From a checkpoint of a small transformer trained on Wikipedia.
Size: MLP 512 SwiGLU, vocabulary 2048, 8.93M parameters.
MLP neurons of a small language model. Each row is named by its layer, matrix (gate and up: input weights; down: output weights) and neuron, and shows model dimensions 128-255. Each number is 128 + 32 x the weight over its row's rms, rounded and kept within 0 to 255. A neuron's up and down rows have the sign that makes its largest values positive.
After each neuron's rows is what it responds to, as a language model described it from the Wikipedia text at the highest values.

L4.gate214 [ 97  26 143 147 105 137 145  85  89 162 155  91 145 152 144  69 114 123 154 130 124 138  78  94 130 116  78 109 177  97 143 115 137  86 105 181  48 110 156 184 188 139  94 163 143 149 160 123 112 140 112 140 139 136 120 186 101  91  82 150 165 122 142 173 112 169 134 117 163  60  79 108 165 155 153 134 102  68  83 124 122 175 109 139  97 130 100 139 156 100 137 141 147 173 120  82 166 142 145  79 186 200 106 160 104 178 164 136 144 117 124 120 148 132 117  92 129 101  89  85 100  71 166 113 118  94 138 149]
L4.up214 [121 100 121 119 153 186 118 146  90 114 148  78 120 179 118  91 141 147 121 113 158 118 128 149 139 149 138 140 160 158 120 116 141 155 155 147 155 167 130 110 116 101 140  88 126 131 103 104 106  92 106 178 170 117 171 148 143  95 115 118 160 145 126 116 122 143 124  90  97 156 140  63 105 115 109 159 103 150 124 178 134 138 148 117  97 123 189 145 108 150  58  59  87 114 170 237  56 198 151 142 111 101 100  91 175 133 134 138 116 215 144  97 118 105 154 135 133  86 165 192  90 139  93 130 142 144 131 151]
L4.down214 [117  96 142  85 125 172 116 166 138 165 115 134 161 128 146 144 153  87 108  90  96  42 114 119 138 151 157 129 141 121 181 158 139  84  98 124  92 140  92 136 122  87 107  85 124 122 148 202 170 131  93 137  92 100 145 159 173  86 103  89 166 163 155 109 151 130 132  95 120  92 131 137 197 105 158 114 155 125 199 145 142 121 137 174 141  88 144  73 133 105 124 135 139 147 130 126  95  99 162 140  97 179 131 123 116  40 118 177  79 100 139  55 122  76 156 139 149 150 212 105 128  91 196 146 148 106 113 110]
Description: Subject pronouns and determiners opening a new sentence or clause, mostly It, he, she, The, usually right before was or is.

L6.gate165 [103 190 143 107 107  77  99 131 159 126 159 178 148 160 125 124 115 159 123 191 125 197 121 148 136 108 167 118 109 124 167 153 128 133  48 108 187  84 134 108 156 101  95 112  98 124 153 152 101 116 113 123 164 185 156 147 120 154  70 175 161 164 150 100 196 131  81 146 104 109 125 133 140 111 183 149 113  93 123 162  84  84  96 103 119 109 103 157 160 111 125 223  92 183 126 140 123 113 111 122 118 146 119 161  83 152 104 123 148 156 161 140  58 100 150 104 139  87 117  77 124  81 151 100  99 153 122 152]
L6.up165 [137 110 125  79 151 139 171 119 132 138 118 114 100 219 121  81 111 141  59 146 148 134  42 199  55  92 103 141 130 134 145 153 157 152 118  73 124 102 117  92 126  80 186  87  75 157 125 139  99 101  84 150 114 142  84 150  96  87 161 133 148 129 122 143 114  94 114 165 111  73 124  37  78  92 164 119  92 126 129 119 147 173 129 142  76 104  95 179 110  38 152 119 102 101 134  93 150  96 120 121 114 163 108 130 145 107 159 133 108 177  96 140 132 117 113 134  92 120 163 153 176  65  83 144 162  89 108 150]
L6.down165 [119 119 135 108 121 130 174 130 157 141 158 127 160 115 130  93 128 151 181 124  65 140 130 109 132 132 129 150 119 122 133 156 156 161 156 149 111 149 132 144 112 119 102  93 136 108 146 161  87 118 130 140 112 150 124 133 131 114 154 107 125  98 136 117 168 143 141 109 168 134  47  79 160  94 103 175 133 139 156 117  88  66 118 159 145  95 103 117 132 179 149 110 128 105 126 167 143 112 176 156 161 166 134  88 105 151 122 132  91 102 147  70 192 157  95 117  65  97 114 101  97  71  99 126 168 131 195 156]
Description: Subject pronouns (it, he, she) or "On" opening a new clause after a period or comma, plus infobox colons and table row ends.

L8.gate59 [175 133 163 146 137  85  64 102 116 184 121 129  92 101 122 187  96 136 107 127  74 109 172 139  65 126 171  87 116 134 117 180 141  93 176 105 103 116 117 151 128 158  78  97  91  70  79 175 145  96 119 168 112 149  88 146  95 150  98 163 192 134 190 113  81 124  92 127 117 127 148 118 130  94 203 128 160 139 197 156  79  68 120  41 149 171 145 113 202 116 127 122 115 181 127  69 137  95 131 189 123 109 103 146 139 152 121 182 101 132 140 149 163 139 102  69 144 121 184 113  74 113 174  55  97 186 112 155]
L8.up59 [139 137 213 152 134 140 105 113 159 162 202 136 130  54  81 142 132 118 140 111 157  94 168 207 112 170 152 154 112 145 116  93 104 161 110 152 114 110 111 141 130 168 140 151 112 130 104 136 150  76 165  89  95 194 169 159 222 125 133 151 174 106 167 110 107 123 113 169  84 165 150  94 179 118 141 145 132 105 149 114 128 102 157  84 149  96 127 116 202 126 160 104 124 133 153 109 157 179 159 151 172 105 139 150 126  85 116 141 122 143 158 137 153 129 135 119 105 141 159 139 158 136 161  57  53 165  96 177]
L8.down59 [198 154  72  89 158 112 126 103 141 196  96 191 105 145  49 158 127 142 104 205 193  62  97 151  86 127 130 107 162  83 124 124  94 128 162 100 109 103 135 128 139 138 137 125 121 183  95 137  76 150 132 173 107 132 142 136 116 171 169 159  85 125 127  80  78  91 171 142 142 118 138 102 146 144 134 176 160 123 128 124 162 166 159  80  79 155 140  95 124  57 131  95 145 150 150 116 134 122  94  93 130 106 149 159 161 161 117 162 136  89 168  76 172 104 136 106 199 160  88  78 108 141 134 123 138 137 180 145]
Description: Final token of a person's given name just before the surname, often in tables or credit lists, such as Em-ily, Kev-in, John, David.

L4.gate372 [176 116  88 121  94  80 124 176 152 152  98 144 105 132 178 130 105 153 141 118 202 101 160 124 162 171 160 126 123 146  86 216 169 104 118 123 148 113 116 136 144  83 131 167 155 146 150 120 117 122 126  10 110  44 169 154 166 122 130 134 162 153 132 135 154  75  69  98 132  85 111  98 135  89 136 139 144 199 155 125 126 133 141 120 149 128 149  93 178 120 107 117 132  95 106 174 126 116 130 114 116  79 127  66 115 152 126  89  93 122  87  59 126 102 165 131 159 139  85 112 144 136 139 164 105 111  84 180]
L4.up372 [ 71 143 136 120 122  96 119 114 134 142 161 198  94 113 156 122 158 150 131 116  70 113 106 148 143  90 127 130 108 152  67  84 149 180 151  98 103 128 111  99 183 134 125 126 183 163 114 135 128 168 180 112 118 176 123 116 150  93 139 152 159 154  68 152 123 184 135 116 100 108 100 153  81  74 196 116 197 146 144 170  71 137 128  85 127 129 120 154 160 140 196 124  83 163 153 139 149 143 134 118 124 116 141 170 185 101  50  94 139 106  69 106 119 128 126 148 230 134 131 117  95 145 173 112 171  64 161  92]
L4.down372 [114 124 130 143 127 135 110 187 146 126 122  59 111 174  96 108 152 135 126 135 111 162 175 101 120 152 136 115 155 130 152 129 104  82  87 158 144 196 154 160  42 100 116 101 120 164 171 132 140  85  82 147 138 101 101 123 110 159 133  89 168 154 157 133 149  74 133 151 174 179 175 149 127 169 116 115 110 117 135 116 150 125 154 178 137  53 148 146  99 126 132 140 139 148 112 171 167  88 166 143 115 132 156  85 112 176 221 142 148 151 132 128 128  62 103  64 107 135 154  75 137 120 106 149  99 199  82  83]
Description: Opening fragment of a word split into pieces, mostly W/w, He, Gr, in song titles and names, e.g. W|atkins, He|art, gr|andparents.

L8.gate127 [153 111 108 153 154 107 189 161 106 110 136 155 145 143 160 128 126 129 140 109 216  89 155 153 151  83 108 126 102 102 139 179 117 158 176 135 157 138 125 161 106 137 151 161 143 148 160 117 118 100 145 122 138 185 136 190 137  53 128 144 186 143  72 111 160 123 142  69 156 118 188 124  47  69 134 100 144 147 137  87 116 126 110  87 128 176  76 113  59 104 162  84  95 143 204 100  76 114 131 145  77 107 125 123 176 144 162 108 120  89 160 158 129 153 151  54 123 157 127 158 154  99 130 103 162  62 102  57]
L8.up127 [114 126 153 129 108 185 120 158 110 107 168 138  99 138  97 146 115 125 125 164 161  90 111 111  82 164 169 161  97 123  93 132 173 167 168 129  58 120 161  80 162 110 162 126 122 124 147 173  80 128 159 166 105 146  91 104 142 157 129  94  98  96  97 181 137  86 151 175 137 102 128 113 170 150 160 112 108  45 185 127 154 108 113 130  88 161  88 101 148 145 143 218 141 191 174  89 124 136 159 182 100 116  88 139 107  78 158 159  73  84 138 130 184 112 156  92 119  90  76 167 119 135 149 136 114 105 143 106]
L8.down127 [157 114 158 137 120 133 126 103 130 109  85 112 140  81 124 123 136  76 134 236 155 100 153 139 102 122 173 156 110 164 132 132 133 102 123 176 161 156 155  86 134 150 126 181  86 153 121 134 170  91 152  43  79 152 106  92 152 139 106 182 112 115 128 101 115 137 205 110 143  66 104 126 112  78 107  81 111 119 132 175  90 111 129 149 118 109 154  71  88 146 210 139 135  84  92 111 137 131 149  92 122  87 106 166 153 149 110 136 122 108 131 138 158 132  97 132 151 163 118  82  82 132 157 123 107 115 162 130]
Description: Opening word piece of the main verb right after a named subject, like crit(icized), ear(ned), ag(reed), was; also mid-name pieces (Fair-man, Lou-is).

L6.gate473 [148 173 151 147 106  86 134 165  91 108 132 150  95 146  78  85 120 157 112 101 126 164 133  97 100 120 162 116 103 123  76 205  96  99 146 111  96 131 150 136 133 140 133 109 117 111 149 162 107 150 138 124  95 135 134 149 166 131 109 144 169 210 134 184 115  93 102 166 165 118  76 100 137 135 163 160 105 164  98  92  50 163  99 152  99 119 133 125 126 132 146  83 157 141 171 103 111 124 133 152 134 131  77  52  68 159 183  89 146 171 157 120 104 100  92 202 120 110  94 110 123  67 107 100 136 155 117  82]
L6.up473 [113 193 208 136  89  77 161 143 154 143 116  43 166 161  44 110 130  86 145 100 137 105 102  98 176 106 119 134 120 170  79 111  82 156 125 113 166 186 161 148 146 105 159 111 148 101 138 115  95 103  98 104 140 127 182 135 155  98  58 168 198 174 166 133 188  39  97 153 144  83  72 161 106  95 132 196 136 136 119 118 152 129 128  94 163 106 123  95 151 156 148 140 126  98 156 117 194 182 137 152 157 118 120 111 141 130  72 172  73 126  87 121 125 125 102 173 127 149 124 121 129 117 137  87 116  57 160 140]
L6.down473 [124  78 121  70 122 116 131 141 160 140 140 152 122 138 179 143 135 131 180 149 129  74 140 128 104 104  37 169 117 164 108 127 177 119 126 166  99 115  84 139 158 172 159 173 106 162  99 108 227 136 151 188 150 185 135  99 151 172 153 145 120  82 125  57 194  79 124 191 110 175 144 104 156 128 138 136 124 103 149 141 110 179 117 165 146  88 152 141 157 103  98 126  50 130 131  90 174 147  52 117 117 107  83 119 178 179 116 121 108 177 132 115 125 148 143  53 161 137 108 106  83 150 125 144 137 191  96 109]
Description: The token right after a person or place name: possessive 's or ', or the first piece of the next word (Kendall's, Sangli ra-ilway, Keith Gr-imshaw).

L4.gate344 [186 140 129  91 201 116 145 122 180 151 145 123 175 104 106 140 152 134 106 122  94 101 128  96 122 148 145 138 115  68 144 134 156 101 111 140  85 198 103 118 112 149  94 126  96 137  82 110 146 169 133 116 149 127 169 117 132 122 180 101 124 194 124 100 151  98  37  87 139 158 131 121  96  97 121  82 143 119 122 140 113 140 115 102 101  87 139 112 159 173 171 172 152  98 105  74 175 172 110 122  88 127  66 148 178 112 140 148 104 117 208 147 184 145  85  96 132 120 118  83 120 178 100 145  72 114  86 125]
L4.up344 [158 150  82  64 137 102 110  82 111 151 125  95  93  94  99 168 125 159  93 116 137 144 158 122  87 142 119 147 130 102 149 100  94 106 168 134  66 106  51  77  62  94 121 147 143 138 106 122 143 129 103 137 142 128 108 129 117  96 148  99  44  97 125 106 193  99 101 142  85 115 138  65 131 209 112 182 117 101 172 117  89 112 148  81 115 107 184 195 110 167 117 123 140 118 129  96 195  66 127  89 163  51  95 189 202 121 150 170 126 107 115  91 174 115 133  82 116 139 160 139 137 109 135 105 107 148 109 132]
L4.down344 [171 194 167 120 187 154  65 212  80 112 145 124 146 103 118  76 157 115 110 114 167 143 115 140 142 122 178 116  95 158 146 177 120 143 159 124  51 126  65 174 184 130 138 119  77  97 131  74  82 151 175 119 154 161 172 170 120 136 116 111 140 129 123 159 101 111 137 155  91 134  80 155 131 146 103 128 127  79  30 144 140 126 140  73 145 131 140 122 118  74 183 177 146  42 195  97 103 134 165 110 142 153 105 195  83 144 126 109 145 128 126 135 175  92  84 112  77 135  82 157 154 103 170 116 107 138 170 203]
Description: Final piece or whole token of a person's given name, just before the surname, in lists, tables and credits, e.g. And-rew, Bri-an, James; occasionally friend or wife.

L8.gate413 [100  79 168  91 182 176 177 147 161  89 118 102 131 176 130 140 143 209 165 136 192 154 125 137 114 147 118 127 183 165 122 167  95 126 129 134 118  55  60 110 151 128 122 166 116 130 142 128 124 122 121 107  68 130 136 124 105 176 109 107 152 121 147  88 160 153 156 120 180 141 157 130  79 110 156  71 164 107  95 132 174 177 125 123 147  78 110 148 136 102 150  77 161 134 151 116  89 129 133 130 158  79 173 110 133 195 125  94 134 175 102  81 162 105  83 138 103 151 183 127  94  86 144  81 157  55 105 112]
L8.up413 [162 130 109 151  94  96 176 140 134 107 180 129  64  68  46  88  86 109  73 135 167  89 153 136  96 169 125 119 102  89 149 151  95 142 121 144  98 154 150 146 144 114 156  82 147  81  73 128 126 122 128  81 125 141 123 200 175 140 129 140 143 153 112  98 150 180 127  75 157  83  95 192 138 111 109 185 199 124 149 110  70 138 110 103  85 113 175  89  91 132 142 144  53 153 132  97 144 113 164 155 175  95 129 158 202 110 127 150  68  94 116 121 105 132 104  97 102  85 113  87 150  87 175  75  68 137 133 196]
L8.down413 [132 110 115 137 169 119 151 120 159 128 109  87 230 164 109 158 102 117 191 157 133 138 122 167  99 128 139 142 131 126  66 156 104 112  68 120 176 100 133 145 127 132 154 192  94 185 105 166 154 101  52 131 134 220 125 161  98 118 130  70  92 117 118 113 112 137 129 230 131 132 121 174 191 104  96  85 133 118 125 162 149 112 129 141 113 120 130 138  84 144 114 163 160 172 127 139 125 174  76  90 112 129 113 100 128 125 129 175  72 140  89 137 117 164 166 133 161 142 207 147 132 117  67 160 146 130 131 119]
Description: Subject pronouns (it, he, she) opening a new clause after a period, comma or when, plus following verbs like was, has, had.

L6.gate272 [136 143 188 120 109  81 105 164 141  98 152 128 150  70  83  56 114 152 141 119 128 159  79 149 174 102 130 159 130  70  86 145  93  89 122 136 169 158 101  74 149 155 170 177 109 133 103 146 159 147 184 130 155 152 173  96 166 138 127 114 143 102 169 144 113 139  90  93 145 166 164 136 101  76 125 148 130 117  43 144 158 119 145 183  52 158 143 139 143 190 123 114 116 146 112 149 182 108 175 162 162 164  71  78 155 112 136 111 143 155 125 182 147 123 106 133  78 110 176 188 141  82 165 113 151 146  89  72]
L6.up272 [103 194 129 165 103  93 119 106  90 166 156 163 107 111 113 139 123 115 137 136 160 152 136 159  91 158 109 136 107  94  97 126 105  90 134 133  67 154 118 157  92 170 141 116 146 110 119 153 154 134 100  98 123  87 107 137 199 133 178 106 168 100 116  87 150 145 175 149 146 123 138 103 143 126  77 184 174  69 122 129 127 112 127 126 127  81 239 151 164 135 187 183 165 136 157  81 144 153 155 137 134 159 102 119  84  86 114 117 120 179 148  66 176 149 141 112 132 128  96 148 135 138 103  60 123 111 113 168]
L6.down272 [165 125 110 132 171 198 154 140 101 165 145 127 179 126 162 101 205 139 103 135  97  94 102 160 164 179 136 158  74 137 134 125 138 132 195 114 158 137  71 194 159 175  50 170 170 100 124  87 159 130 148  97 136 179 151 142 120 135 101  74 133 129  66 101 116  77 104 103 135 121 133 136 138 189 163 151 138 112  81 115 103 139 171 144  47 123 131  90 142 114 107 124 103  47 145 137 134 144 187 122 118 116 156 125 148 110 124 142 102  90 133  71 134 126 110 110 167 137 113 143 136 118 107 116  87 141 163 157]
Description: The last token of a given name just before a surname, mostly in tables and lists of people, such as Tra|cy, E|ric, Char|les, George.